Weights of a small GPT-style language model, trained from scratch on English Wikipedia: 13 layers, RMSNorm before each block.
MLP neurons of a small language model. Each row is named by its layer, matrix (gate and up: input weights) and neuron, and shows model dimensions 384-575. Each number is 128 + 24 x the weight over its row's rms, rounded and kept within 0 to 255. Numbers have three digits each. A neuron's up and down rows have the sign that makes its largest values positive.
A block is one neuron, or neurons of one layer that tend to fire together. After each block is what it responds to, as a language model described it from the Wikipedia text at the highest values.

L4.gate297:143106133088134127140153151152137128108097139130113111147127102112127133155090117132114110114110109081130153109150158091094131127117147131123134135163101134131115131147142149117091128141137132135153160120110142152125109121166103126125119089086139161158142124104112150133131099113146127120118114166106130114104142116154142155142101139100127127115142140126127131143117135085137133112156144111138107135123151099102138166152158139164068160131123110132139149131114154141138080133131099146092142142107149154089118116116129132130129099140120115178127128128129123111145093124155080112
L4.up297:095093103122117104165142125124152144168150102137127161158109138142146157173092159151141126104084084139113139150138169191125083119123146133105144137166133107113136150139148101108110113141108144155120140172110080152128114138148153141166110121118148154193082145152121165149155132160127104146132121151090154117160132111113130151133147106142111157115097128152111131127115100106172123073132160154127140128123159107118107121115093111151150107110136158084091133151117165126100104108139125140133123123116111148108125134084143088113160155111103115119112113172075125128079108083094095074
Description: Closing subword piece that completes a multi-token proper name, often a team, place or person in lists and tables, such as Ast-ros, Emir-ates, Bas-el.

L6.gate479:147107098087133140118086099110141131112159091086131109141130149156121124083166149115152156078155106125096180158163137101137152104085136117153095099169140103147127120118158141154157139124125131101118146128163134152128093157118125150095109139112125123157128143128092113138138129176147128100157109164114138120131105108151087110136109148127134127165122120087142139091142118129117165131150112136134085126096097138135124118125103082110137118144167072111127095128131122136129143151142111162169168144154127144129125072154163112139096084123150143116164174095140106128144114153183127137
L6.up479:159112129130158163136151144125116108113124088126084173143148158148135102113120146117162132138101140138103120132109128136124165139153121136145180101139110085088124124124084105130144142149147132131133125139157146157126121134152113155119170137128153122128113094125126092147162130143150155132138143127143151119151126116112179142107132106125103163111133115149093107141113123127106150132182163097107108108127121103102148143173135137093137128095119115136156139111196155109138135140132076126143118132172150100165143182124133207114147173099102108170130113116136150136103160143152140174
L6.gate619:137120140132151143150131127079140095140156145136142113091132133115110101101132151124132130110188129148138145162147137115149131146132144103177144143116129132107122141109116145143142108134142116144120132127127085116120090135115107151124151138141134127129138135143106165116101141144117148131165177161097156146173123094126165120144132147123087148166159098137127121128167102095094156129107096173147126167128114101114092178140105119104172105086119088146122118122155174118141148142068118152145101148155130118142125171125069118156165134122099111185108119128148156165094110128147148106
L6.up619:130146120081140138153112126114101099124109121160133152108140124058146144129097136104135145153078112107108141115118147151138146126163113111129120141123118128109125132135095139103085134166168090151104097104113120166122141159135184108111167111155042151144117118173114132165122119110130154118163139156126121135122149116117114169158183135116140121161156098183094128141132117155131115131130190163123139101143165171113097125120150136153123138112109140099126136103127149130130097126158126139132157099148112145156229094140104110137149142110102121191143126130138173109099118098105098092
L6.gate672:129159137122103104154172141116103130155123132126096166130131137104120122056106148126071127144145163118130088128129156160130096120146176113148131085146145113142139116131116155119073142124118132091133138125107151130149075154109160121170093124131149133147141143122098114104150130097101172155113133094170156134135104131124125134122120109152186140133119154095118169111080087136140140141135117109137112120123111147130119117131131147095159121114151156133122119161156138116142130173110119126123164163137115096135151130125128096122135093101122116116117083119141176113149093115078139164
L6.up672:155123129111130159112144109123152125141133055153159106110118107108118128123140120117152112126125140091157122126144172122169123143109126161153127168133173154115138125143125108124128116158126137118110124104121139164128115130139179151139099127083108156099149104089114139130114121131175118148110105146114137076129163099131143124139101159096120158147138137157219120089136154124113131098134166143187116144110130111106147097166147159114128120140147097123160148069143106165122139151109118151118097141082184145134110117092120137081134071137132090133113139159112100114114176108149168101
L6.gate678:122147115164136092122155135134102148080103129152139121116100148136150087059125109132096130136148100139148157115120117096106111107059148118150167123111138091167137134077159098092142152127149155123115117144150139174180135114137172133122127124121146190153143123144124106120129090146180109117089141148124126136120139137132125142111157117127096146152099128138147104117139119142178118146122133148131092116134110132138146162077115146138080122131116159178163139140148133161144137120131118111131093113158121121151173102076120100096111127103112125110098156112176151157142113136128151105
L6.up678:128141120119141134132128144135065121097093129141158129125111132117160157077087146115135156125124113132149102119134131131137093125113130133110160103124103117109153128108098100158136131125135099113126120154146093142175133084153125094149135112107109125153140090113140116132116106130168160106098131130128135099135178092133106112148172143124116169108119145194148094116137114119140168123136132136155146151104093143199149107138112151130153127095143095106122133122122130167133129096132133152153150136125146109134092116135175108119095086141131163106150110075130114100088138119089146141
L6.gate753:160128068141111133133174167065174152133088073141173145146147117152114126126140135097120095104167092136113094110124157126120064120091137141125121104113112082096108131164118130161123149136086122166078076142114157120156122164123139129114114103096105124086150144176085122131119136164137125126168177132187112131151137099099111077117113105128110145104071098120129149126127180141149152172110076154122105118095133128136104127111130151117126134135149076119124157149155114135128110170185138130116116117109084099123173105152101116126135136170134138137152123109109131101148091117121106131
L6.up753:177152171109154108100118069125151166153131132136116137130129115132143112127139135121108122070149110139134089115156067098129133132125111100111118096136118104093102136152123121122080095151155129112113125116113131146137111141146165096146173113165161112129108122155105104105146145121180121164110115131117118137114142139163156107138121136196128131141119135168145077154117147151104148110109142127141155101122082173112141144180088143159142110141140127105110132101106112107131175162119112143100111101114112123159090135114153122104170126091142136118114130136094126140089128131100101125
L6.gate1000:094144084105145159122175129121143161125128104132117171136136116146125097154134124098131089099123136060142131170103202127147140143129098134099118152088100098108132162117126142106102175138131121130126149159141126117111118134170125086099135122099116162125139165074156127111170113117113144135151148154155117157155108093116164082173093113146145123167150130164116128115144133111107132108099072161122102133111118143116141118122114126126134141107088147108137107135118137104139134084121115099121134120140195147159152090112060183117135142151127127133093167128088125141126141126118094151
L6.up1000:144107076098142132096158148132093098127117062137098125126083131116123157108132108135152158134147142127146113102118143137186115096130140110159106086158160106129121145103185131061097145107141166096118107123127094114117171110151117162134111118140119148125123124131143086121108085045136175127122101188138120119115115124142121175142147162115133140139129086162157127134136097144095117063136129162139141137154121133137127070126159138074124149122150113167084134149125103157142071130156150090114108139124128152132116135131149152090101149099170071108107122121162141158156132149129126145
L6.gate1416:102091135121147133118114125124147094074107161120158141129137129130153074120115121150108129130152160090133103124124097115155126095138143088109139102146144100073165153109072120102180134145086117108126110065096124154156110133148095117079123152139111104127134094105108109116092134118158099117138123124154139101138121127118118121130125107144122154114118169125133117151176140116160166173143126161153133099127146123106077142130138110118166131144122091120134093111154115135093131161166122136125127157158134143115134141124133145126128145128102138127161104132124129115109105137146128113
L6.up1416:119137112122136089090145121167150151141101121143098181120135150149182128111111100116146150135123096141105156159150135106137109152104144163129116156127103127134131087170122124141116107140093128125140187117142149133144157129145131145129120146111071087112117142141161094177130145123159097148153111149106142124084144087105066180133129121080133122097096169151170155142119125159112081147103117101102078118137128119121111118149160080119115116124131122121130139144117167138115113156154088138114144115119115160131143130099118113111106089155169140073112114150115064116145140172139167124
L6.gate1487:109123145144125183096148143086123114160140157133137108146137155131176147077113129125159093126129140163124135152118096113121138150066126120116140130102153131099139141136106154142141101117102122083115146144112121102116084128123119116109127122127125165148128118087111126126108142110161123135124142140146100105149102121143105130163110150123130114115116058134151092121129081122079120137144118166122162131102133117139146150127118127083124154115108124112120143079116145176136098149136087167120142173133114127158167150167134183141102135172096161120139146104090117114137121124131133117
L6.up1487:149153151119146135117135131128086108161118131164122174143160137158162134132164132107148114116086134116111130112097112126129136101130144116122129159131103074129069120127136118121123144134105120155141147067091137135143110171168125100164138133074118158128165126120143142154145121127119107130081150154123144125147103145116111085154154157148092112157082080131165078124129143127118107140135138196137164159147142152112111083126100145140156110138141121144121132104148116100137139138146173138189129155124108128125085111153097132097167155166137122148108113110095119147111149176119129140
Description: Pipe tokens closing column names in wiki table header rows (Score |, Genre |); also compound-word hyphens like deep-rooted, low-pitch, hard-fought.

L4.gate1215:128141105122145093156103118120159104141098104087123149097133114127166138119119167149146086148118145126115099086172111135146159118088085123178101115135149147094173141135127121120128147142141100127098136182126135118163118155134150092102112120119109119157135134118130132141108132122097104125149146095116108135100109112146081115141103142141096135126152111124114114129108112125191111161143151142146142137122101167058124179121125153129110122097137126164104135112139121152099130101112141131094108155155128141134125095165127129110153108149139130129101128135135123144117124147120137074
L4.up1215:116135093123186147145110120124149109127098077115106111133123123116139124112120118138167140119146163123113137142114127100158141154104134136110102129103144158109123174096116092108105145090147150113114115111076055130093109126171143148142130124138124112109145131131109135128151104108094098112109116133126150157110106087149123144151133150112063137134163096093155086138085143143115129101183155161149109085106136113119128172116172119129146109084144119141111110105118138133157135155105127152135150136108110145160133066080134127137146145138155150110132127131111139127130104133123112133
Description: Closing pipe (or semicolon) ending a row in wiki tables, often after a number or empty cell, e.g. "| 79 |", "| 5–0 |".

L10.gate307:142148127084136163144156124132106125111088131095140068184135204096153125139123151137106147145126124156148116158146136163159108127147090103153118144133091095111171102136130088164177108133125131158129147139121173157115204147090171139120108115151136129118128126160139108117132157078126143105078088135108134154166139144143112101123061139113159118142112123122095105120128107143091107144095090131155123071169134135139139079117133103143101098131103117140156093115138163138156141147131152136099094188098113137081152112148130159150128110075099141124169128108161156131146128107127153109
L10.up307:127110059147132143106143108156127149148125167114143127147104128133130159116124115072149108122119103141140091143131091135135132094131105113145099114147088134156114148142140172117126102158177115092144163131150170091109094122127122136116109150096152101089126144140095113100151130139122111102120109139128109104137127122151144118155159141096117158038136140153104145142104135099159139152115134118087110123131125156116073151113105108167089138161115118121107125156112109151137117122114163175115127172127141115129132083152101115122108128125117121171160120160101172123120102168142167103
L10.gate433:112107113176128131116109097076115137108118116171147156170127142132093105127094150069112146101120116116124132122118056130138116119118113093104094138124125110118124087133152099103134094138116134115115123129088142142136153132126125114141105168129119127152158103079158108124109119130063164138144134119170112170204119131157153082123113149123132117099140161146172117109141162126128130128128149155089129056163088071127148158103127064129130118136101144104155100140144139092119154127116175146105111144105131153137134140159133116086140156070098124149138087146129110129189146112143115165
L10.up433:108124110145108120096121118129121128160077146166142110141105147140112090090121104109165148093114151096106140109079137093120143121105139113106122184125131099158131107149134100106114137117179126125114115168109110128134149176141099118086111156118108169088148124114135099088104101142153090093130160162199127148156126112124146115140117113077151134132127131137160140168120124153120136103136109110095145098121086126127060151157111121123153135163130129108166160134159089106085113109136144156130098166107131134133115117132115141097103092100096109143136095161123120110137134114137109139
L10.gate546:152172114148149123140125136170081136117135160124109134143120148133147116135117161105117124117130124107137130132131108143127170102150135139128135130140120128096132140157131124120134171120161149076125141131102124115139185105078133128134139132144124090109152155117100122158132109124118111135087081117161124162097129124110153109134126139181129115127171153118139127137114139136101112142139114144148132133167140081104161126160134140170116102112122090154139118113111130143104092133120066152153165164138131146149108109109147183103129150135079097122154109137146163153100137117170165126
L10.up546:088135109126109113152118133103112143115053118098112068116152136124155165148139158141161138125111197144165152163145109116118140119160078130107148155119124127142108153126090118095109187147144121098098138066128134131097155116135158095109108161119090119115108088101106097154080156067192125125138091145117089114087132093129127104160125119100152099103125167089139106159096098128130136141157160091123105133148099125136136168108091141155163088146131145134150091182157170101119155136128132111153152115114138131132105115133126105114097144065122097171145108133111136155107132162108126140
L10.gate905:111139154011114159129138116176130136097156121185102109151107143140167184140154098115133161101126139135145137145123135133101116191134123145119135136120126125084143149117180100105105129151157149101146134104119147128130166133140130096125075163163135084113169080139118110139127114135143142121138151159111138144152120175120115150107106137120153143154147125128151102112111144119077112141100140101084130121131167136114154149148128117132111152140098098142067103085129149110142114125087143118140177108137115120131153129121133085115168122083117128134131114152122163126099155111114128175
L10.up905:118103103178158139099172134148116133111133120133090109116165142154134149105163109135156194160140134123118147153189129186108120127084137137111139101119116119119146136133150127121112095155141152091125171112143195126152134103167141088079140145142150092177150140103138121120115112083129103109117140112120142112118103169183123119131138121117131164161124117139125134176069146119123139150163132169098128159093140168158125133160125110158105165130130080139140123098139145156137158157110092098126112107118126157154107091101107155116114170136118123114093163152168112116095166118142136155
L10.gate941:167117120157074157121150155118172130095147130128112121147128110132115096089119136104128117100123155160167163134145132186149109103118145075073103106112152124114111131089086100155135108104133158130113166147132152137148109167173169118119153088162150115131123089100118121132162141109127160102128132113153143104168155188143124146117127141122155131163171107128113138150118115158130102124166192157148115137175131148097148119100107114141083115140132121139092107147120115105160106132140141140098148149157074141140102080146122139136106151110097109096125125149120137133159089089148130116
L10.up941:143084137109090140109072129143150101089150136123133110169126104131141103139134082120117143120106138139143110152186165136134126120143128150095092136119170121117108083106134131134085121099114147125137132133112171174133145136131111118086124123068119122100163121144120108133121166107144144123104132077102165105146161159134118123160120085115148098150116133115157118135165134158178108121148176093131159140155136109123110082143162129108137116141152121137158105168095133075103121130110144165131129153121151126210156116139122126161120145103142106121108147095151113079135108146123136059
L10.gate1019:164139103162163150112118096105122100102146160114118126160152142134113125110135153118097136127143154114141137123118092116154119093162125074108115107121125167122115097113134089111092120128161158087120108142142194171143127124133140147139125127130140104102139145123137106087157145148130148141117119170158153131157151182171138082116093094118130135151147163113108135135107100088086110139145128113099150109117096156099144136139146101122110114117106103110142143148155121122147112144124142165119100143133124153118131105129150123088139150072101125135118131132140150120154158142158111123
L10.up1019:138124114182069133084140127098145115113103135114149129115140127138135114145135140110130140129148139114135138115131108138154141085137146130069132059169123129116131155126151131095062152136159131108092143138159107150115144130139124169139128121095146093122118106148107158103164173130139162122067135091103097123130146137181123135151142065112140130140139136152128133087158095104124140147123151104125111151098141144149118131134135109103138097118103105093141159124157086128092112118121151108136112110123085106075166130163117137068133114110082136112158121116148138124134129157153111107
L10.gate1039:151072125141093154116124113123143122147086132121132155164146154131112117107149137100171118118108140159113088136138106106110142079160177121145139110134123111136116122127153094127120119157171116076167104095151135163141205124126157121135113159118131110161094128146115092080128137105138106132128110142144102148106129173108153110140128119143124111100144155119130161148129127155114134128163109121148115106129133113101130131116176094091124112102102160136127131156141132163142137134124088123121106122082151118120117130116160106124093138075112108170159116112182161166127118153154087089
L10.up1039:131120125159115098124098160107122135165093120090134120154128139140080167148126161078145123106093139143174159156122107133124162143155132146141131138139149135113140166118089170165140152114164117117118078107194145172083151149130134131118130146118156106178153120143122129095101143092159098126096092124088159085104136103171153129157123101159131138085148100081152143168093091134091089147141121148131109086138106140116108163170136123159108131113142130129169131135130120141158120124127126190153182123119148145117100104149141095124125182101127147133152122143152112143173139157119129135
L10.gate1443:177118097098176110122167167107104104127136106153153111129143142151126128161107150130142151109143145157130123127112127127131152088122086141127104119174118119183092111093128129103155160114160162123137165084107143108132154120148153106106154132134146135126147116114138078129174132146164104115121152104138108125140147117138156106078118160097120107158093107150129121131102130134122130155178092143108162112111121152098065116130144107101152116140143147117118157157133129124102126134170113155124086098114121153145132124174168187162113113137130104111145130121118144131124183115204138105
L10.up1443:134101131153129099088130114156149102122070163138171164171170124142147150104128125136108114151090117128136185131119154133091159083148107153146110123122140160074114122175118111163138138164143144155082147121101142127143133119156167112132181173154153147110164114168133128132173077131143141077136105117113119136110167143123087115124087131092110147090144125130138140149127141131118097159095155192119145107119108169160125117148172149141095123149153171081102094155130111139119125103148167124126130132117119095092098131137157168146144119119135141140106120136131145117131092130121120116
Description: Word pieces inside or completing the names of sports clubs, college teams and national sides in sports articles and tables, e.g. Coler-aine, West Ham, Mave-ricks.

L6.gate264:057158109148161134142121160125105103080084109141110148115121133122126176091093129155150115103122090192128141144107133121094156093135081114100112140136074168135138128130145088134120143102132139109121111123118072157139139175133146121092083129141121090112099123124154090101148172135136123114096120095141150142147071101140164116143138107139131133101102119180102131143151135146146139127098109171111113110115171132102140141156154114106164115166100154152163132090163122111123110099148114121128112174110085158135133106142147137160139129131145167150130152135157095131114109121158114109
L6.up264:100071143155118160178141183144141169126158136093120121098143115120121102096157122152113137139130150105123155147127105142139117137089161127130117085119108131124142137127114140081169101154101079107130088168116100158085165143146127135115069126133081106129087140133095152093118187115097128082115103106151140162116108157169149113125111123133141153116119107126142106122161104114100153122108150136154123147108139150143146127148117100127109136123098153150125180110117097129135104125121163104120180124129117097095126085115138131137157124107134157176142147118141087140116118117115178122
L6.gate408:139160101082153126156139146102155144138135110166133145059156152117195106136125128127159147101100082117116137095144079184154123097104103129119107150086127139141112093185102129158112116155096162162135126155160152115144102106138134131138154120113120103147140126118174130107113118108135133137123093144133122149139097120143119142107142089180125100085110080122088136129104166118156129145144113162097120105140153147106143151121162089086122143122182149148146117140105075157111133144132150129155159161128137147125106106118135168153123140145118135126114139125137150122113167136138148124
L6.up408:145083105131128119123141105155163122110094116124165127114180124130117108103144127124128173185120107107143128134198118156114127139094134145077104148139152110144151124123129069140143073128140135118145167154142109114135105105145111155154158089142146116141105151146093127122098121110121118115123123108149131144075104127174158130153131126111139099104081111135093153123143161115179133120101139129142126139112129142127113136135101084123160062185145169179144069136144117132150177143150150131133088170135135132116079129114118132138054142127128123126138107130169068124100145148154179133
L6.gate445:110105109143125107150092161105140131123115118110113143099119138161124124144155160154128143120081102108147111168138118150142129099184114138155109170150143178136122123110141126149109127127156133160131144102137164114120156161126072171127119109166136114137102113127140080151155155134135148106143123132112114121118122119090103089093099150115128126134090141105119138138139132105144114123117161112099161163145116152130161189133121147152112138158103128136051112124117132130144145101116154104151179117106105123124107088185146123139169101127129091124120153122135149121114079141163128110
L6.up445:141099106087146099146152135132096145113125071164137149130096098130129096112142083145113122126117118094139135121147085134080111126080186112173110144102105161103118184179160105126109137137145124142104131141086120128151117106133086082122145100128126108082120152138163127151180151111127158093090116155109142093121123106121133161136115166161106121130141136116142135129152108075105096158149130094120122156099133142126120174154126121163133143138108177092103151114126097149104113147143184125112120130144142122070128109144165088104107125155163151082132138141146158136153092116091105109
L6.gate656:097099149167163159177103153143116087080111128114195093154144156109117160116118128108089084148084088163162136103131141131105126167144106143165097134123148117122113098115104139132155177122116128113132103127123148126145149124072143087100137156132174149141145125151143123113094095109141146128148130106127120155114097131173141094128128161131120121130122112107142108153155108171155126133127066116147153159156141114148166137158128099122125112156138105144090128127072111124078140129167130141125139158170131100129149087115115104142157150113127150120101147156105135140118135149102138102
L6.up656:131129154096169138098145136149112133164124122132139110152125162124124114146145111085103119136099149137171178112162092127118120141132141124051109147137075104108157112098106137116125167126095117111084111157097110135114147134143138133114122110122148130130141152098132152155162109098138106102133161116151127089132130123110150133128100132165138127144148118133150158134187111122125079135140156133179124165146107134092134124174101051130154133124140110174128193121074117120117130159148082201153098155114097111126098158120130130170105128096111188104136122140075134130165137125082166087
L6.gate821:138119105159087199099084128122125126104124082160141122124149139152119131163156158130129119095153091126136164158109165134126109093143148147110106135141090132139149149166130131124134168131061119128112126141147170073127157122104154101156158176130153120137172150141099125130122105109120150102153118124140125174097091133164116116120126125171131139193127138154140124133132097148096131143139105109151082154087132154122124142114162140141108158128126116106116112161119124143132132114126105148139160144096155148187112134143110129163124132101165148132126131126117132148090124108109114115
L6.up821:136094155070122106129137086124138154118125097139191159136088175142128164144104150137109169128103122160131147082164151112152122137119105052110163095121096111162154149149129130113097140090156142140127098129119115120111111134123147090112149099176141107131099135089124089130115181126148125148163141056132125131176110152100116187095096144115110150144135110074079124149136139146112104114069122135093115158158137147126143132132111081116157122104143127122122119111154099107122138133144142146132128154156104072114146133110155136094121116147170109150118129092144170131130083064112114154
L6.gate1160:129157123116148170135161132128125099169161148176123131106110126141150122129173139092095162116117107116126105142132100125137173102150101136128129154114086119114177153164111121105160138165119124115093132111064126106106114123163124109111133138118126165129121109143147095157099105119162125152153109090110066140080092144114108110119146147137133078141101131111075082124164112143080117115145128094144156126122128118143112142130129120104165154135146130105186128142175125143112092086141119112108138152097118134112104133137129148138170121173142160139134133108145145145092083107136086122
L6.up1160:154133099172112165123118084129120139156125161145099147099136132146164147121133152107105159127144126159138145170151097130140128118135120120108121096116137161137123166110104152107142118144135132102135131130121141101139143147110112111132119164104134128136154153174119148128111101109095152165160116117145107144127137117100146150144121171141130146113161166107113124066143104130148131159123173128127151107145144150139112186096110154116120118113113086141139159125104117077126147154145106112104130153113076096120122143156144112127163157130149153118115116106149094131095107127128113123
L6.gate1402:121111131067132128133117088116107119103119160112147156095105115161155147176112080067129121142108125154162135133100127138104101154114120087113118120121139120096107088147123090156152126122123137143163124142154128101141121095119122126127195129142141103086138114159111086138094134113082139091159107120117133151114143089110136118133132111124177118163148104131137154120129132116127130157121090103138120116127094098111119168120123142136107117107107098134158179130121111098164139108093127128169108170150137146138143118167140133106089096089120116133168137107149151135127178101128089133
L6.up1402:129140142118128109137142122116114106128159096121103091119130071066099123131156129141140153143132149157172123074105172147120101126132151166150089139137117109106105119123103147093149142107148100153105126136153087104163213140160116164179119128161127123148141148149154094114144074152113101128122094110137110111147092110124183156158088136110113132121111138110146107115143110112114138142130094131098099191111187139125136148171162138116133123117121129131141110116127101129144136166128120113140086120144186140112122198127110126169099106138110105122134148148118154113095106109119170129
L6.gate1521:127107148157140160112096107156151120153121101106152088168118117114169131126136151112137133135137098122121154104096128153076144089149097113120123114105147100139140123103116103154142105097154136147112130124125146153109131134103118138107140144152128085134132135174134119120104173137190110128089104116081160105139079138129164132162108137121137132112106146132122177123114119103105141114134147113120151136100163166109092111099141128171104131138133148087120130095168105118118088082114143140106165126145123091127140144113086103099110143121127136137138119129154145119146135157131105158
L6.up1521:131122085129113149161133162138129115101118131135149161139090119106162155151135115092088082148084130096179141103158168105132122113125160106144172138137095176121124148092136159090146155096142123096102147159122105096103126118131085147127075101162123174134102155111123116114118162117142098103106144123153156154094112130110151142111112147100064121134142111131123156123128109129153139155102163121147149098139147122091145121134089139155130099105089115140111122119120132134145098105150133142132073116143119127155129109108153105118171160110187119182119141110102116116138101094170118105
Description: The first token of the word after a city or proper noun inside a multiword name, mostly sports teams and museums: Calgary St(ampeders), Detroit Red, Brooklyn Museum.

L10.gate6:105109127169106140149117107143116123119094128121134175096140116124152134099124156134128112118186144146167094152192096124154189159108134118160116123119135139122146118125123164145143103153149120099166106103163105139124074071141149164072148126118108132167108152122128086102129161113118147129119146179122145110120101152101136153145144137096138150135171143127154060143082118105109146146144120086155123160161111134092187153139148142139113139124139128125125151150140102138120102148176142140120149088194120085103136136125134084173137118139103117134164094110110107130112108116150159145
L10.up6:143095142148096120112114125112151145149137096126161156114100179188159117126117122109138127103196162114138084126155119141161099150133143110177143139102149138129176107108077156112083128129137134119136167140170103150114165155167133100159129122139155137138153137107132127134137158142129133092136154128103125126126147117147115132145100156104115115152172140102077158161114104100151145097117093135113126152103133144149113147155125127086145130125120105136101133119115134126113174107140095121162124112144152124127129119156116141088106136140120105136154118120101109130163126081153129138
L10.gate332:106151146145106112087127138104079122110114175115092126130156160125089136166109086126149138129151120158154147139159155104103105138101144202160136145104124165136127109084109148126119141084144136147103119157161102128176135138216105129128141114063152134131111118123143099154119123109142159170125119160099126160114117107127131123140151162130133136138126153131132155120161174116093145118144096094145154147168159135147128140135125143109113144134116108124114141178176126112158114128166118131126109063123136149121104139147121130145115196188157177140129124124139125129144083131083124125
L10.up332:114184148120154145103125140129144124161168127131091118117149139166115130156134121144100176164169130125144096115142187107087106122154107157100085097084129124112099089110128144141138107151099135129062113086154138113131119117156108182124153136086133145149110089080137160151114126133077149114162122110123136093098126116137095137139119150117180122174173146159153133149149126104105113132104097145142097142103103134127076167117097136106123156156134144131126100141196151164145159147168136103112110132139177097152123139135144165110082133162112133141158104131111115113122108104113100124
L10.gate724:133106123114098136152134103111167100125170121160110126159157142114094117143109140170097107126157119112127126090145094108109113110100112121164136144121124163137132165126149153134089088119152148137129115151140111135149156171135129121143110124112162132146108138119154143166140124136097142114153127080141177138166156113110135138153122137091126154153130138127127112129140094137149147188138148073139102174128139115157106163104151103136131108119146151149098168102126112194159165119125165087088159073192157141116111131180109116138184148115146126128148109170139151112140139120120132126
L10.up724:160138090152129123149087088079159081160141153133101156166127161111108119162161107177097106113131134149141123153164110122169136107124158142144132169089173107156144178156110083120116108135195149088118133148162145172119112101122123143105139105137114134119146134110149097111137123093132142119100109159153171152132158138132154115146123123112082148149123195125123116090144120112167104113108129107120115160094077143162135099125113131088127075125142150092123125118158095140146088137151153160134133144119085153136131124143084101128129111093080137149103098179116141118132143135150130175
L10.gate916:118112149122137139119117156158106175092125127147137114141140138165114162139097109167155098078118173131143133141106143148138130148108079114083126121106133161139112105139101129160117121114082102156124100155126108146145148169097133155142139112124129148153161109122132079120138124098150161103148115123157142105108130120170128129130082091103107135126098124128120137098132124112106127193131150105134120155078139118112125155123123121130106154122120091184130148128114121159165176123109142127073106093068101141203155138148129072128156092088158111126102104148140090129090155119138160106
L10.up916:128129115160187094110139153095130095132196132102090100138100131167134139103109107129118073149174087123088130102138126088114153099090121135159119112156125103139141143110108120106150091121117105107111119141167132122133129141169140148126147120130148138096124060110133128136109118103138123180125151106166128099130128121165159134142139167126135134116141119114144109140143138128118109132093132093113105140119126091176138152122107133150169145148104116160166088192156125172139156120129101123165127106121102115133137125158109151129162112088151167115117086112124094154138117088086098096
L10.gate1062:163154082135176129081077132125130142109122190133139147133145150139124125155131100141140119109150130121119105103117139113113113143161058147121092092162139127152155146145116123129143127134136189092134111100148126131141122120102153144103128126111141128128142115123140142112093120200155109116152130111106128145149132099161104142100127113132109172168139101139166142131109126112090145141136103075117139179125135142090117123097131095131115105082106148153148132140128096118119134141141151126139125129118128152123102128121170114150062121148134124101077136130119112140114122154142145100
L10.up1062:144156138087148131131144103141133111120118143150124142127151166139103147120135085177131124122161137134123105127147116163102129126137116156127102134174147128122127152123095139144111122134160115139093143083164103145139122147162134196132120087127101126123133122156140082152112091142150105145125107142106099167154114139149158155133138083146146131146108132143159103096109139123101148138160157086162164169110149151125136148125125155099141151139114144148121135196114167175158126096158147094142194101139158151139102130113138110139040151153139135101136138150090152128134095133128131120
L10.gate1157:117118143169161088152092145107149138158133133181127157137158134112107170176110097128183143139158091139144132143153061094125149135117106145139150121112130110089144106126153151106124103094122168159129113108168124144152142141151129116080120178143180129137127146111149123078144117117174132142144099116095124120126146110124153138124105131147171126123090123163116158098155105089127142117133106093111108156100143113149115167121136148126087128170136120162159115102103122148107121119119111142153148091166158100131174142120121177156131129170125145110136123115089107058090120138111122117
L10.up1157:129093133083113135137155128115136120155144151099139154111119107126103159149100068140171150129114167117122136117097151137141129085152122134108105155108139152133149132099190118114137160124166105157092104148107146139145157125123127123119143139134138162140153150138151121087137084116130123133136110130107156157105105109140149118158105124094114109156106114141162127122132087079102119115135135122112123137125108114170114083169132160126114116139118095133116142117152121168095183110086132078167134121138093115129128145101170127166112103135129129133123111088127135143090106096130146165
L10.gate1355:090149103163113156123134141087128165110136126158122104131110157157125153134143148149166118122115093141145137108121107054122158138097101080097134141122177138100134130108098106125101117094117128138139133111141119103118158142127119140127165090134122126151171134114121124134112170125132134113141149089152095149145168110151181120122124142137142161151091128096152131121219168091137153114161140108131108167129133125128141162102138154136100147089113100124149165109100137131144093150128098101111135139104097165141181125066139106145146117135150090156093191140122115116120116096129099132
L10.up1355:120103118091156123086120114154115149183115139115149117138110157153127130136082148113116129134136138122123169129095130105128074138102110147111155080130153100145132151158091116160129150111128112126089146103132133141115142156117103173110152097120106172133161135108119162121095173106143114145123140156154129117107151085178153122152145115140112162155130147145144147116115054111159121161124135121124123155121140159124165125148135160096126137126147107104152111158118103085107121134112144116136100122150113151171119113132126133158102129144145178139089113144106135132101072120131123141
L10.gate1457:122099136119137110121168155084142108137160114135102116142143132146095087147116134131118120135092105141137099186133109124128147131159147193137157130147145136107146167152081115119144140145090127142101161135103110100159157151137089160127171136129137129115181114129097119103143124119113155126161115124172176116132118167156095111103097156129105131121147118178147085137132174162126129132140137151134143133164169139172161152126139157111145097168123097190147105141141133146116085116099160127156135138134104172125099149154116135102146132131141161161093143135167134150144129142151119126
L10.up1457:114108134151132168143149113085111126150149110134137108129133155105127129121123157127129130102123080122155133135102109127108111148138144128129118130164150137132140135118098165130195152130125131093097097118154132138170092133107088151144126120111128113084115139088120129128115091094115150130122095132130148170115132109152124101115125106153148108135162115120093129202147110111132175112115174150157125112135122152118110143110155113150115122177139118109159098099160181140178108157104168135117148094142121153147137087110119120122140135125114127144119154157169136103117101102194153147
Description: Separators and connectors between numbers in sequences, such as table pipes, list dashes, semicolons and year-range dashes (2012–13, 8–8).